config = dict(
    d_mlp=640,
    activation='geglu',
    norm_place='pre',
    rope_base=100000.0,
    qk_norm=False,
    parallel_block=False,
    init_std_down=0.0,
    optimizer='adamw',
    warmup_steps=367,
    schedule='wsd',
    decay_shape='pow',
    batch_tokens=65536,
)
MLP neurons of a small language model. Each row is named by its layer, matrix (gate and up: input weights) and neuron, and shows model dimensions 32-287. Each number is 500 + 50 x the weight over its row's rms, rounded and kept within 0 to 999. Numbers have three digits each. A neuron's up and down rows have the sign that makes its largest values positive.
After each neuron's rows, "fires in" lists the words (lower case) most often at its 100 highest values on Wikipedia text that the model never trained on.

L2.gate356:530511513401421517543470513485410509406452449562538541494467514493499542504516453555516476421472535494509636550487431511403468437407453456476409497540509438483536494445551525539522563460449480490497506528590554501473491479476394574514503554485547591469549561512430524381574489513558541510511496565504509366481453508527545482514507513489457508493424554471466519464448529529480546476400418492452529464559495521463509541532565505445494540533463497504557551548520530485541499513513469495424574418460450549545537606451466504463547520507534509605549424497534541503547437488554491508473547603511497558425523441608415467561529528419414577430420597503503603423459516525442478497456507616411481518548525540526573506447479455462561486463524527501525491478523545459460479436379538
L2.up356:542398521450557462563546546462591562554522486533506516456512446399504468414500601541592558360532472450426501561447473474511414475430568559545507470492485552526505529507536460561515457530546542521467555577537510516489534562496527574509626481425525547527495507494569490448476412551524423491535520468528452553479484609447463527517476518515529582475528564509535514426524437493487579465485451550562536394436506469453424493526507515426493474550481514557502458536436582506498432499493460483456536479459452575545505462593431558529522529420493528502518495512569532532542497425537570424464427553537421575512548593465465537494383527491532427470484559417383448534488537439502461448488457535554498571556442452560487520354486424533546438542549616446550478607548454446485537488455486
fires in: "of", "by"

L3.gate232:457515465446473516438445502543471449462450461543477389436458406547493393429500572408525435518534495487491446461466553546494492531548431453386523490479468413504484451486487433599627591521437528552586502517508415435529567514482554526485510469523453474505631560521542503538531514483552501400402509434489510547486463560465517438426480530469555468503507451592599476535450498525410483444470466585580581510490481531422390489546525462485581452504499592528542498490561514515449433448462499525419455439454529472488511519460519440444381537504520533518506585511483468496473572430439566486528572517546516589505554451596474498457541459454422522495440547528491533459490476557465480433522537510505581485483410548593413540566547496449405432495589501490512491505436424517501420475504514
L3.up232:404471521410441465406399501430541563556554448567442431515474472496494491538523433527524519544420497455467469554449488489411514451397519528444524379447468516533445482393514557490493455519424486545535512547451498516543470499573507520470491454573517525529533477519523519543459498476502503494440499557493429456484549535403494565476539551527494488496421504511546518550509486471506630478518602437436547493557470514543431490510498464481555469602498493527571470552539489567579529461538448452509465420466581568519524522513404535450370462501475418408496498535466473504468518457549569514538509548495485525512550459556598578544530462462431491505513475493475575619503496476509454468596488472500498474397341493525491503527408511476457539538478470517506422473520483469550462552518465
fires in: "under", "by"

L2.gate204:505452522418418556618436528475403476481427404597498522530490425573528511513467631496540424411432545406507576495539574423524526545456552411523489552583463519445468399510491504526550418506410520544474484510455503507520465510534490605499505489473514573403537462500531474416579459578437431542581502505386464471428510556555489403538488496508494519513450426449604580523550543487528565498453446508533564432555464456450501506558562433527462495509491511565498453496488502487461521449521447530382592482425498443485503580528510488450466510532456489508444536556430492483532584416507527516566534467434501502466562464439490414590490461531439555470426523555471472447459439453432544504605466561565445474486481439457416488559484435498472517480518466461468539440519477562497584431439523
L2.up204:590494441499536605533412476624528471527501455519504382526440516478497510497510628453447490476499518549522446524423568471432472475448483508514463503493510473551487420484505496515508444524476477557413442462440500496517473522467556538366495556455610534530523477503542484537475442515526475431544572457528503477552518535580430476515560517451482499411439621503535523497500364532637457453476492512530505465427503436588483500495412415513537440476482533482492409487518453480538478469612485412481495437506515592598480468508417490557524508564514528476390510525528516609530482606595525614473458669514471507515453539515520530421395531571510473546478587488488522564506462481471487488563523508515484468490419428449491481566404483558476466485431544491567484514521426467537492512641541
fires in: "to", "by", "on", "against"

L11.gate210:396562508499518427535451467599564445460498563510664464517551506527544465493518495465437510544528535535487518517481487515478495434455514536552500415437337428470575545563502555442473555426508576534500532552531500448555505473468571537554525521516522453443533547407558406481493468493471529472543516479587503432514537426512554542510482545563507533418455544424528474490438432621551469500480451561459536490509534563528484492501500544470474452435436604480502470478543529532561525371502450545418534544488536524493519445374471456587479482417487536486481524506531559456378482424443525446561546504545491501464504577564444453524447521498491477519528473512505546554439351531563455405490500442408490504460578490472589527563582586573541542480487563429441470480542503468438425413511558
L11.up210:428469516497455569459470494455542424487503447559536459517476483490618549496480568476455472591533458416522509480435556511485524509478480536494485503475553596549504520546541470506468453518551448539540597551446475577559470546506457564516583538545570539486432589504479627478483563466595495466472474553478425431571472536493466440467460461507569458454584515459481494454443551469558469469592503529501485440511499642472521620377483570533466461560548488452556361476519616525469393471475495573535394437595470551505535605452382563519478503552407530523444576457465635496492442525518431469561463477453645532536582469575482493652457513499540523442514505476521538550491563500455481487493496516499544540503446589504463521499548562585517447525436469519515519399494551475551465443496547
fires in: "first", "second", "third", "2nd", "1st"

L9.gate536:496558571507474563456465540437460451566479525484518470425502423479449425495453453448425456482533448571531486468531569526511443492448397493465505511482548487459457570518487436419513558507503497544528472366506518554536525493497502521543531425495434465506466458495592402599452498375639551481445515414569597397567429447503476653518565506554441529456531501521526460494550595542532402528440423454510499430531498527423503474538425476555497566545397493482448475535503468478501448521474471473408538406492459541546508508557571465482551485475503583515465466479473460604414446537492451494513478574474537523537503429549422455556432463608522518478503535442530462474488453502528527473485561488558544482572512405568517516539598463509513479483498463432506523496506501476537494459594651
L9.up536:500456511605452552498571607420497492526495560551480506422626488448471513484433401494408469430571457486492461531534444431461505488509440413529498457515504469432521543507600430482475538497537555576538436453518516572567534415468545480489492381513475490464481402540552559562381553434597526567400537522529534411471443501528454451533501497497474511527461480492539553535507505586603499605489512448513475483580503502423550492532390485550536503559436536462472468472539517509534528545500485552444552491462518626448476484526587437476471534388508470451485500465419480567485514502612486533527471488494423443463510458614421481518527441612555510502541519407478500527480477494560507470504494419536440599514440371516504482523525462478490512504458457431540574507571521388542533505572554
fires in: "s", "of", "most", "re", "ll", "m"

L2.gate279:482470587469456510579483451518509432492483478460447479519485548522435486548446468557530426446470448601548532498500539493492448523385391481404482441527505457429444535514465577544518361422523543515586547499471471436488505515462559577601513469533513550513511519505424506566447412405582507471495460374502498404550509570598482529453587454567417434399505490546556512532523545441536518541457494564466571526459487534450445529557464472454602580517462561480518467515512397396456433533455451500527488459485514544531517556557573548515504513512550481556505511454551458495526547497555440484504591503520445562519480485574593499567538529472457449582446575426525592461417561503532388501566574466441551473458517446505449530586473522403490415515565486616492499464477455499537537494579505
L2.up279:413450527464526506480468395522484559443473456504441549484465444477497416526558516539518425525510445591532442555502492446527541519527390566464452441549428438520568477442433542610535468516468562521600485521526517593596455489450502496483511332545528504527461451480465552535459453504509481431464485483516501553498557596448517490441519481543466523518678486533479391496420491511468497529436596497416557542571446494485453495510553452419417435503489541448524545563414531440499453505578516498521536470584458442571538466604506536535447409514488558539534525532530519481453534487470359471567624509497421480512502468447510530477487525388443481550374514431495534531553464510444497446529511546516557474434516542565383488544468529453477417479503535520450481442489438501527586476547469
fires in: "including", "under", "included", "along"

L2.gate41:400521502450555583493438584575581488571462543529482513501453487528491456509481512428447612467514509492545495528433576405568429438462502530472618463551530483547524438502598490470515517490492584428492485385467560524503575396543561550447466447515540553590467506605446541528572511460492408550508464506486431531449432557518493469496538457554525443492424584428518489564477457472427469516484569516495500458530420460381421564494458507453570488529458444557533413537573579496526537517527511504467634506539476505511458528554529526565635507434507555493436587449474489473472490504497517519478572559473490564496559512489471489532533486532581551486530554519510593438412487475500479611515440517525443505513515536509462454493484500494524417464490519452596444568522494539470451415510578
L2.up41:563461520460498507504544568439600540466535483539476484518511532393533469565534497578472532545510542429421499452416421521535570528512519540421427468402510552435564526576520525465499471569393422575392464491528492500556571448568558489488542508563465520551483550535446552470510493578457576557538487506528556505469410522441434456453429546474550565515558451515490554433562497459476536511479542456475438505467425600589414538473525501490469508510512524531538553458479497617545542486594452512418559526455489529513479481526404508548493511574485554514505556651572563422593507482501469536621418449528486533531531483464483515567542537399525531574452388492529450498522486549494579411506525493526443483480503481450550467462526425509449430514526568519512415487487509443543486505446491
fires in: "of"

L2.gate441:450576560476471589552519561474535480559618480550513443488541391502576497495510548521470501555483526495444446461384449535511477462551501423497516537410491445488427527485487459595478402496522520546541611453463511551585456483466512626518476554592484549540449514463432510503580515447620553474477444487578449583459448507535481572470459496425578521584554454540504558512534487539482494424495494552552473459458588446438525527480533543474498504486615482455432433476574553606441545477465539584541563478502500499511545617544533461470509523370508533556518440441533363535490560523538493567464534523438513533417565525511473522535518522470465425478532491446453521512524516408477404445495561588507558454476396547543436421480449480467512491530500435427611474468499434534483453604519521
L2.up441:393605451510482541480537446443630598447486445490468533484445443494498438623506536528506589487514428506474523536543482506536479549544473510499514460444506534579491476560477522492502513476503546455528441540454558484472443509509546472542546420559518473584520531529582450563469535508523663486580487602484515536569483428490429491450524530505590523544536480490478612530475470519438562450552539432539525444535417454495347407443534501582516574576480495442536410494599507474480518533512484553484493454541453493465522362421501564498463521578463451410541552479521366470525481488525535482478423564562507567422522501473565586537581592540439443586438509429421478453471597457514441534495538521551579530399428589516480479534445464492551495494576507469478503481555503477479469551479503
fires in: "of", "by"

L11.gate568:468488525488491472474493482515509521535492477418529573415629501564532559441439523520572580535548460499551533485495550533521407479415411452460461450489510563479483471534533559508524452503518497512472475471587476637482538513463557560534579481468465485486498478487519493482467506510541498592435594467563489544524457490579564505453626433579526477600479568535509503517464498498554471562448477543487498494533508457527462465492561446475489466555537501557448518448437529458526468542523418573486554426466489546543574523538563541480461537393506560522538519437420453520580486602519476459455441507468527480553480486511417489563505393505607547541460602587497571509469462531557568473377457608524515455449530534473482481548572451534601476506451524536549581416470577474499461502551490
L11.up568:546524458505509444511573461423521518491466489442472469430604492496496501521486466461345436501449515572403484496463483487443385456490493441556530466528507556457512594558563399539495525536552515488436471484502426533470475545505430605539515507495490402430516504358539525549472554485422510544514517443536485525533461486554532525592487519512480483490534499477541470479523477521546454485454519414589585387630495460479447454569416452528512542451447507463411510468508518467553554515540402497485519452477349446495529509484553528453513479479442517506470483569400451471492475531413380487550479433412518461568579434436403475434495474524538539515473508417534473431449613545509511439394463540400522497497519458550552484566547491461496477454424426491496532393545584555422471480580519
fires in: "i", "you", "we", "ll", "re"

L4.gate282:557536571530414588524533550601518510417492521530527505603491437506469519574548419419446412453633608492489551536493378534524520491464485520466531473462569451486471493513468544520505517486523516443564414473471436449561482545374479548477478505508473471482618532554439574413463591521535567545496495521529490471550505557487549541435555454549522491492540335549589480497449579447391498479404554487518462535483491515499453444556472424543467536528482611466427521561508451482568521533538490469500498434451526530503484518466510507525544498522389483459535425517504368508493479511530576423437505497535498495435500535472518547509485485447556469517399620512391567468579526503558530516511473467510506495495490468530458535585441582427523471545532510447567492577516480546491541471573464
L4.up282:433491517516476537534468505518457526577546567567467416522591467505409434417493494541565427605486594535530497549481484517486469491536473477471453546465458518518444426552555585525487618431495432505532460448535528520513543496461373455418425436457479595488451506365545571430518510469533280489548502381506466497551491492514565480483408561529489491431549582458547460532446559471501501429481494482441488446594528476428432433532490472446472462471522473485438510547489506563412541556472537601537481437516522445537453469616420515495502520546488526534470440453516524475527552570521530553505574530443506528452529462453536546537478547569452498538500480523446554465545509528505550501527543486441516557447480444523562447462463478585439472476492441602530497477423471478449533480518555
fires in: "in", "and", "until", "when", "universe", "while"

L3.gate617:583555491449466482476485504493465422438541561436588574531514504507613530434554432600541527575533501504447592548501462473504526481553490582410498534570522492488470591396484515514605522538507459483462477530461509525523376514532533508502629571523544534574509500491479480494558467548567590566488482436470577422566537473562468494454488548486448430446517545423544492440520496464452536580557425424455453441438420488505489451520444473523530513545482572544556527420647541651453513580488511523491516412506515465499474561548489588508434535495522538448570512553477558552510573478406441518497465548386601539484520436515464512537476550625491583495483411483521528490493478444477436577487539467542519449494470444474436521518510512496528460473446539407497463472466551542439449468484477
L3.up617:543484532495464538407500595444501541517553524477604513508597479517606511569514487569460456512548560459554568495462524481457426522530461598450427483551546495430526480481519473553556397478507469464525529496543516416517412523531555549609525526574494500510542489404536554537548430463438519567543495541400524500479540536488489550434484593536460516415536534517490482458506474501442454427557465473479509500523383452504347516549383496439574490544448604470510535455511504545471517556503434575531432521492460463510457490507450559606528514562410581510503446569500498502492594491513434532465548597509565541473528487493368509516462557509532462469467563476499490407500475508418427518492424489485629374518510503528451509517487560470492492456557499458563529576483455478503437418548444
fires in: "to", "from"

L2.gate272:430594542506498435424432486496532529510398462555462495563485422586492474429499500538581566456446417534442557543472609496471430580510435475493534483564595541454487511578462438503521499490493497577562524486549521483535484555552588526538483542566425591516508522337473552446561538441548447541467500527530392480577470486554484478410486479579528518518478459458594484509481479516531558585474407425483596535461488465454446596486567455394575440535412519526403527432478522465540476455525461563499533485468553365522537513404426490447562480461461494601572506515513475447592507501442521496526561556492558481516499439559474417537546484482585552427480525479497506456561475537486576484522524538484442428501538491522438462459500445540479495529500524474481473517533527522463495548503464
L2.up272:460465329432481469481506435460534528466455521530486499469447474533477428453533508622542549478591566465461557570457478454517533512491472498546531438472500451534505370530549487457506455519495473496560585558461524458524471492571530552504480550635522536472454541520427523501574483577521463540513519467491499526539506578413533442529512566460487449491530495494491516553448488395471602592566434638517535626495540495609459523520535490428513427476559554446495537487507454471499559496549528513525572415522545492486438517450440552375504558485431463531483519515438489502576607487495466578400493543402503512491523466401498596503516562502485532545485508549513548453495556468402427540378483441500604463474513491423466474488471491468416461540468618531574463481491463502462530544454536
fires in: "at"

L2.gate411:496441569483591508512466489445558457571479521606503524481530428496441471513414489425567489384419452495534551519544530507520459495386449506443429472532585475501516508526510508447498521461501446469533391563568447518580511450482580478533611529590513565484517470451515551477566518467489515568439519535522568526493490463579493492552495460483479517518450555442499566473559537565509558490472413518603448432477401574601454596589471477542543549538422541532426519590439422522490584441472480568386585397478472527511499556428530524496496524536624494483434520380557456542502495489511514470618476485452486574497397451544474508570480490597518457529556588442396513512492556524519501534514498486559454574435457518540465483505545478469530510547408460556451485569574516513578517536497569
L2.up411:511524439505492475531474499474516530466466492559505542550505450466479497487409454588561504492433520455462541450434561503562478396476544499570509409566547432416485503444470462553566479493500429497506509533508443472509541474442506512575499501498440494508588431518521517452557495544528518524575547527508466531500512455461494520402492520607507465521437490501517548508440331440513683559461470433489507455466539441413455496431543453500555444565493430556517551455515476514569425451477537473382462485655517502484467565447502498507505566482554501529520566456530581555557430431525616436523500527584459490474497389592523510573468468464571489475436544525457450499477407427569393500474462467508510546601394506481529411496468520503579548493567510448446542541448544538460571426407481
fires in: "of", "all", "the", "most"

L2.gate222:470482530494439556530516524506518509523574474540597474457590477532505553496423505474496457542446409470499555405541530475501495476526584517494460502358474475475568551481611582507461504579458518501420471463495437510472540496517462502439495506542568364528516441462557449575518515550535499569494566441527545553494483559612436584478558506560543412554421479562550550509499418519466440542414486498524480398553588468523488569464476512501556577381513528584483494485493470467478542457537419517438557509486522438561494476480555543505552530450440506546503460425549493462479617407522502533527432463488430610504579478500472404560487466448440519444606603532530533493472459438519598587438482533527499478541502551495498445473626521413480430514498488443525525444464530514466514553610506
L2.up222:584491547522454491476454446498500483485532528492505394468580475503518441586538538403424460525588400493535549483523489485529649366483535450473481449511461470515529518593424472601471496468463478486415459542448572532440497443468532480418573441572444534527560485554518424488503604543499575546564534441502518482473588584505449499455527477496447507412470507492488445557534510582479497491596497459441433461581547475553495507530548544434451560405465544455420506471528480456455582449521522470436445490633494472477547523576505573495549531485458513404532481528568495630654473463480518545590477464528562489465520516504497516497584561488497457503506483403505431564470557518422483438475526408580562528425485498546467530494487530452498487522495451460498492539574490400405415468491562
fires in: "of", "compilation"

L4.gate390:447454602529477519456441464478481462525455499473535490451540497513423510548439493471502507494515387588493410476447540538533474451499525541451504527529462435476423540471440496550598571553518449562511517534512498509517523522433469546482592496457505538544490494459561517415541462566473451482434562436499579526540510471466516564482432515486525468389522547560463532573506521424459520591426396495464503403537593454444516483597481421508556588504361484471510509447485516501518469563459519432447496552512535532544487368551507525539455544490482539518489434479593546645472484468528551411547527496585531549512375484546546542595561465465480583505495469443469579494467499567489411437461444445522584413587515470666389502589513502438475440495536515524472453510537471501415505525538442
L4.up390:527437426494497584415463494461494454469487417524555582496417434482473542578545516592480440527472512432497525515433599461576617444594520493513525483497507552532575538500563533545427467592508465469548519452455514472479516557550458496524539535537428452538508502436505599559525503496536455462485622486482505496470491522544534496438556466568494434488565462559529502496619508481488479478450387493502431533406566577495567469523408492470623522426490555529479561399490492506535458540525549505397402547470588470510488539465459533524494557595434623543595544495530501532634540427479447578493491467463511490480393468516567505502438513512497553548482528482468393397579520475434505521462484449478486393484554511535565443480395460509402543545651500453499485498481539558433575504512445
fires in: "between", "both"

L3.gate14:347464504458537474515442543384465475458465600494493516486473407558502550466405517495570611495546459569481539478483554446536470492528593502433555663531497553508559514447507430409620462477538575468558530574532490429533424515464497524556519457549398525580391505460571505464593477547563559537490530489465498507493577546532462472541474498537478519519500515522518563462452444465473386501583527518449541545528540444528525608486500494421524491469442420483397466479414524445567473466527471447422496575520516426535506547451454499491506539497518502534473627514525499522501524545470580555543472456455448605446570511549464494455446522481581561559539544485528394416455554621532508498506489479396454550513529525550473534427562406608505518511469513456494537435597563492512510511429488
L3.up14:444504579567420476531465522514497590484616508509472470500525449464522510530505525546549442534502508518517581477548543483547566535574414494481505468548367556546516476441481520609562536548466571522596463554526415473569588484536532581558452606488360555577502490471502530468504517506484486528465411502487529595453537558452590509457535492517538522504562427522494552519440484521417531503465532491555490530564590465529385477456511614445475506523514468545421407416539472484526460540462455522492516498531508471478511696488446504380476445404569471503483481453456519467514554517410576562527442501503499372470443519470443570425473500514504525531559531489523508459485465435414478423505533526483478484579541475523471539504501486511519491382462560544420561432472443486467526527561448
fires in: "at", "highest"

L5.gate199:386448552457539398513467428559499535477517519582516524436505456501550442491516468500498475589428493497506589491462602507549479512505349477384485469493511495493565550530531468442478520608436541502488472578568550500521535425558510533485492435567517518509408469414657465531519455482557493427519518520530499617475517450453588471521501426419566557567515572520543528540428488407487495490528514526536379478511519534597451411561522493518478458565396450487475514447612432487491524400585483494497535479550473545521498481456379587467528552425492522539438538522507594521575477520553551556479516543535466508421547562472440503442439524516551513499450469466582502517428383453516594550476406536589517539522533469535502579525477472504516482489432473405496561465566531446465459438525551
L5.up199:537529459466520536457527536571521450462434589484445434385534475457483533508449432441570538427545419549495597446519516521510490438466369476461505538511550474376442443550434465470489439465478474493487450503501492514542505564555596484546586536562489494599514536441471513438453511492524598461514518501481521431629484634419549597527483486434418515512474484530486471548486453577546588532596433466496491516532455472525462441597418589537416490556373416569498517487451477484569464420489481557442463483502476533574510420488436516448539479446482532472421478566512471439461435503478509473484539515558451516561457547560537557475450650493548462512443409429422532556487511546524501435470418497454568469533415488586521489498547527544496443445422404498494507525525537491453515561537461
fires in: "third", "second", "only", "2nd", "winner"

L4.gate558:409476411492586569491533514411479555521518577511410444586512462390412415478563488506502527523538452572508580519411523432479519391575501489470497504465520546515496424478520474487450468440522421558492523570557546573511467572459469520536515592513536486583552534544439567565476439485527495361495514498481497524498542450532583521574529422511530506446619520538449484435517483446492529515468452386481471528530490455605515533559505547617561454431502525476525502431521551599528442499490572450481463527538432523493342435544553483539557496519463515507524528474461549532510444518577441527486489471465525472548443495486595497505471459509651596543469511495449440432547467528582463579546453432527497462580424444441433477537542523544449493487490515459555548529534492434501500520472524
L4.up558:563504508542534535548432477521458497590429547529467540493460444519507532465433505521514476452399564523495434527517555506453467572521436503565511530684595509551564419525514483546469446470536514448443529488445581462481451502513486501345481448477430465465478476413580438442491553641502495530527491532510434477547496471490526526466541505517461439452429479450528413482471420484472399538482468461547497387502481489444630549517461496487492503427502428570394477591475404533557493477448466574478585457500536501469485466498578517468521511533547568650539513521506492535538385418485565551511443431479468562496440520504575544550444513427520537418501472481452518446470436520532530506561367467542489462554422541621466505544430481484541507575512474368547401526496565564483452497528504
fires in: "two", "both", "either", "three", "each", "between"

L9.gate603:522427509568506575488433396582470437443525536579569370432507462579501445478439554450595521479553482493517498487400596513528530448451402427467489397453432451450474553528550564532565506476424476566481433536434454511518539457498526502593549472452481491558474507577537467480492591476520506482443494508601487495492492455513527458529542521556437546517548478533426450524445446523541427456526502546538506449490545469471505527555506452417417516528401490496532435451539524527467587442568505463432506508485523520615528438400489499507529524458542598522620494577425466494516478464460505582467495493550559608502462560578485488447507544550580540519396364427520457481474391551534523497402552466433440485535495486528515510556488537497508486471565465463371548498513577494425490465538485
L9.up603:556427454497472567548477501630496527410428497507466505537551521617535416528509490481463454471551545510463459505465493498533530503534422450517527507481551518540431585557495594457548500514398469414481518551476465462511547479399555516578532537554528548536467522543469590432464514540578446483486447419479453533502452499476543435534427517465454576477598478534400506541468447506508564501500540541527506500468601521539434501474593487554594524565472448489536489417451527523585523401550465514580548596502497525549515510497478499450537485580511581484355521569509483554536421598416530512452479497517591505579528515476468503396511593445504448528515517384450543443524528540552522505508590500507524494494426431485556469463516567548455425515458436420420506539465477593451473433479452
fires in: "first", "third", "second", "19th"

L2.gate52:416507543486464542574565520481499411441398547571509507468494450538368503539460421447585470520443492543516502587516516492473449484538514532447554492570569462476503574525504502446556447541491523496561477448544451476509504509471587564437475406439515489485456441536493556396544621579541514579477461484442499472549545521554474488414486450550443499454513400512499475398405480507472444453495390477520471395559436453481508476541582555438475497507419560528452465502539479455468431473495513492458555447476634480495501518484596469503518517575395532547508438530473541519390524467476511475533561573458412483498450456529498506560481524503501466421532492558351507488418480499480474462515455493506532457544456522552444506496548295502558532475496510466511563495486543562518534437543531
L2.up52:554533540563601506533487474472508438462496509565521463548455497520472486488521486442493504523591481575504571453544547484512447543445514554505539438537546497508510497411472425530543504425354575488566564479492546523540528539486553553483473570524423472546447494628528490508461485452516495465526426430445544477494549613496507473536500522532408527501458518417444472433452507518572507410587499570474451501445537519558472458551461511464507533536400512491363604590479485541502486503429489565428462426480514481463457498556452474457516452549574469612537568447527469537586474459508461550650565517471499538466486503441510578518425518490439431428497514577482481433436580493448600547503487504510465433483595549500578513419601455402457434455412477429581526529405409465501449492408516
fires in: "of", "game"

L3.gate555:476534473391514433505567491542563537491496521502491474567494607547514495438460524482465437490577571576413505494546547429425510437414561557457506520492519489413458488525499465487473462494554603471574444699579517494423485527475548554499504435574465532480504480490524583514446597500511490540508491409494511420598599573538461437566421500429497482482454515432474539424451537501543528545479501472558480525525457496560487452481535458521505548537467622503450517636494467484528497547458493494427537381450467569546468503444485487541522541562459466535512498579506423489523575452514494521532455572416415536497492427503500583461450521474485511471445598456414489405492548555558501399482456534570489507453471424555539471424489449489484566541505568550558487516530433528529525496474561
L3.up555:431499506511535514496440536552593568461531511495429448542500585584400480411459521452425445521493481554533605538505436461444503477485544367474533401529531552450429443484500465449448430491464481481350524495490604521535582480520551419359450534562584452520504501576447538494486483532599364483512537537515524473512579504559496524513466529494476542541438474409562586531486506509552542438521526523420482453381458437468546486455497455573600466551425510415442422507429512544477431525505488498461532433479468511590493521441458531591568519500521437593472486463448539548547474436529536476439565573432504396459468533502566487511506489517528405590458532400422571425419514539529497509509526413535419455456447495488529407374474432532456483479494482441529570527475480438389511558513502
fires in: "of", "in", "november"

L3.gate535:506502459446574519485517578423556480554566475432570496492513537606496533419591414536525556583547525525506508456482423459506468513509502481464584457498420447538461543513521453532573505581537478409572507492462531464547465497532517492514543615532588435496461505437483471498537584498560438541498554421501478503552541486538471526534434492512451486427491526466506578483534537532424554551483412464573517465562510505567533505554551475514477615517492599564580597437485493498394415516492425547556586516498464510402446482459494448506428570450511481480569394450531508575566577507377509585466417521528449463525447410447530574525404472608509465501459439560526506540475527421480496461510526518446503411485590513493403542505503536549443541483542554403495451575497508530400471565559514
L3.up535:563537414483503538496554441522617543504540527503509482470469525502588570518534514532538566518534462537560476486494543490476507504459564493459507442549493494461597452536459530532523413478571491482398434471509475585557546522526480492510552594475527515568566525471487495503521468484502455505592643555519451591456527540471560621453538485481531593519563565465469472461508405609521562583499429544469478485525511441513506478567493514459496408527524402593502486507448475533498544559514487568538475524456583506499520431463415441400402563610479476477344465525565539638500533499501478479479422566420519514382442607495421414577410511476540471475499515502478491422490425486566450516356421533528516488567507534522488480580551542534530575517462575502463486580572471442480441495550454
fires in: "from"

L2.gate86:509586479545441451460414518421504496443506391521455456534584526605467524529500398542474503509499471489493490544509454355559496539611512531486598483532487382502524479418544522463499514510438484535499448486459457573476343511446494510498482391495577510429388530504497485486484513492511474538495519447519491530568507552526447500507489467462549505466476477527516540500514389581403533530451576535491467480484433506492539489503503547503551564447470559539537444517527557456484504441514455495536504468589543494437435394480518523474486540500491560530495395450470480517490540584501450503387510534417458518419544446459478631559485562481461566506499538519397558347474515470459550479486461428672526505509410533585440390456450437537476497529486544475551359570544548527464524508632475
L2.up86:549535446445457488475424594520510571472535464446561469474541421578486445512568449512523443523457460384511435436529480596550520524548453509533440467455497454579538527505486435438526497490551389452474538545529440477478431578433482571489481484527554471502566467548505576488506566532527562473481472475474484533351514518507520467529539529411532522465519451518463640562474426530495585487517521497480514506524539471489465465564570455459537587559447606403588505479588525497571489490407485520426484557454576506489453458462441499462492575418473486507600526483509584524627534453508538554458482430437509556440467435602465572490432558401485438524500393402463476491528566542437499462365563457460533451481422546486511557482549485555472484559531583514496581512549582559423474569488562
fires in: "from", "by", "of"

L9.gate8:495495563447541549422477442534519500424480471547476510457537463469450536566459450480555558638476421496403507491511493511632471491458500547501509488461446536522542484447537498432541524500508661524475554505559491538513489448535383463521601446467565528549498518535488428608484514555524539423539545419525525469462453527522438534514438525505575487561395634562538486618509509494495441459437489538570490378425554521489525476605490479484423559503491587547526437574462484519484394504559409554448564484533505468535525474587467566338490565526411544468498485522561437528454438486516382524495488459507443531476559518491412538586504510497471480580473450497525532478368496424466451427549553497484462456535585502529517479451527601557514490516546458530494515493528502457461481506477571
L9.up8:501452483506534484459456529457517373464471518534471487490512471509497450472538456447463499574543420514450442535553467496560470476560542474504534511496512419449483438364559438533558524547504535425499616474458524497432488391549486533488568439434536456521477491506415484482504557501533584436525500457495450535498434545530528499553472557432480506586399591476574512544568534470536437401430481569551549393441577403387460484611503457413476492528565450525473514465495507470531387459515517435540554533465488474552489500516466476418510590512490496508585572483487501538541374416512409423482419503491472508501564514525502532537456470501499501622476442491446447548511442404440443457533608511477515515551570607533522405414456512528429509546612460456516527493467542522501492428489501
fires in: "that", "ll", "1", "s", "of", "would"

L10.gate158:574528542470460534513488547420542544585490473518417496610497518480562458484599369514568487469532397529428454495480456515440396464506455379468581533509569458414580552475474509405536559379647511512557527407527522513479499481511560526497521533535550505559484460469531542456637485524573537540543515468584500483618531495524513530528432536473537431470465480495463515569472541593494529522450482507509503575454540503491498545601399492416471489533526502472578521536533475486493507465488548472460495437586490528497502481595591540451521448533465498523577457425507568509590477477591495444496489522492564458533452421574459431470445485535493506510524596484483545482615537528523553511489561505513545436504508469447423444522600465602434500470523520510513499515468529512525562465637561
L10.up158:470523449540495384491472441531462553542545527472448528502496448506551474503451498532490486505450444589482463523502480501462533461597524490556544517533547477470480613508445438595533461501544406441433476543553578394323549460485551478524499624451511475450532535539562545479486449467521425499500487401506478536534584616438493509509549483479531534430506429453574545484436517540432507435598461526521500494493506387420473512493489431557526497430490572505445502523494567484408457510508449532510451453472497430532502464531410467412520494464499542397402522567457525467515488500509476514448471501476482533525522508555529564516453651552482453523519510391511552533587559520484405459454465500477566466472526515515440477495558438481477514522578600482490444438534457521417454491558460
fires in: "at", "in", "on", "from"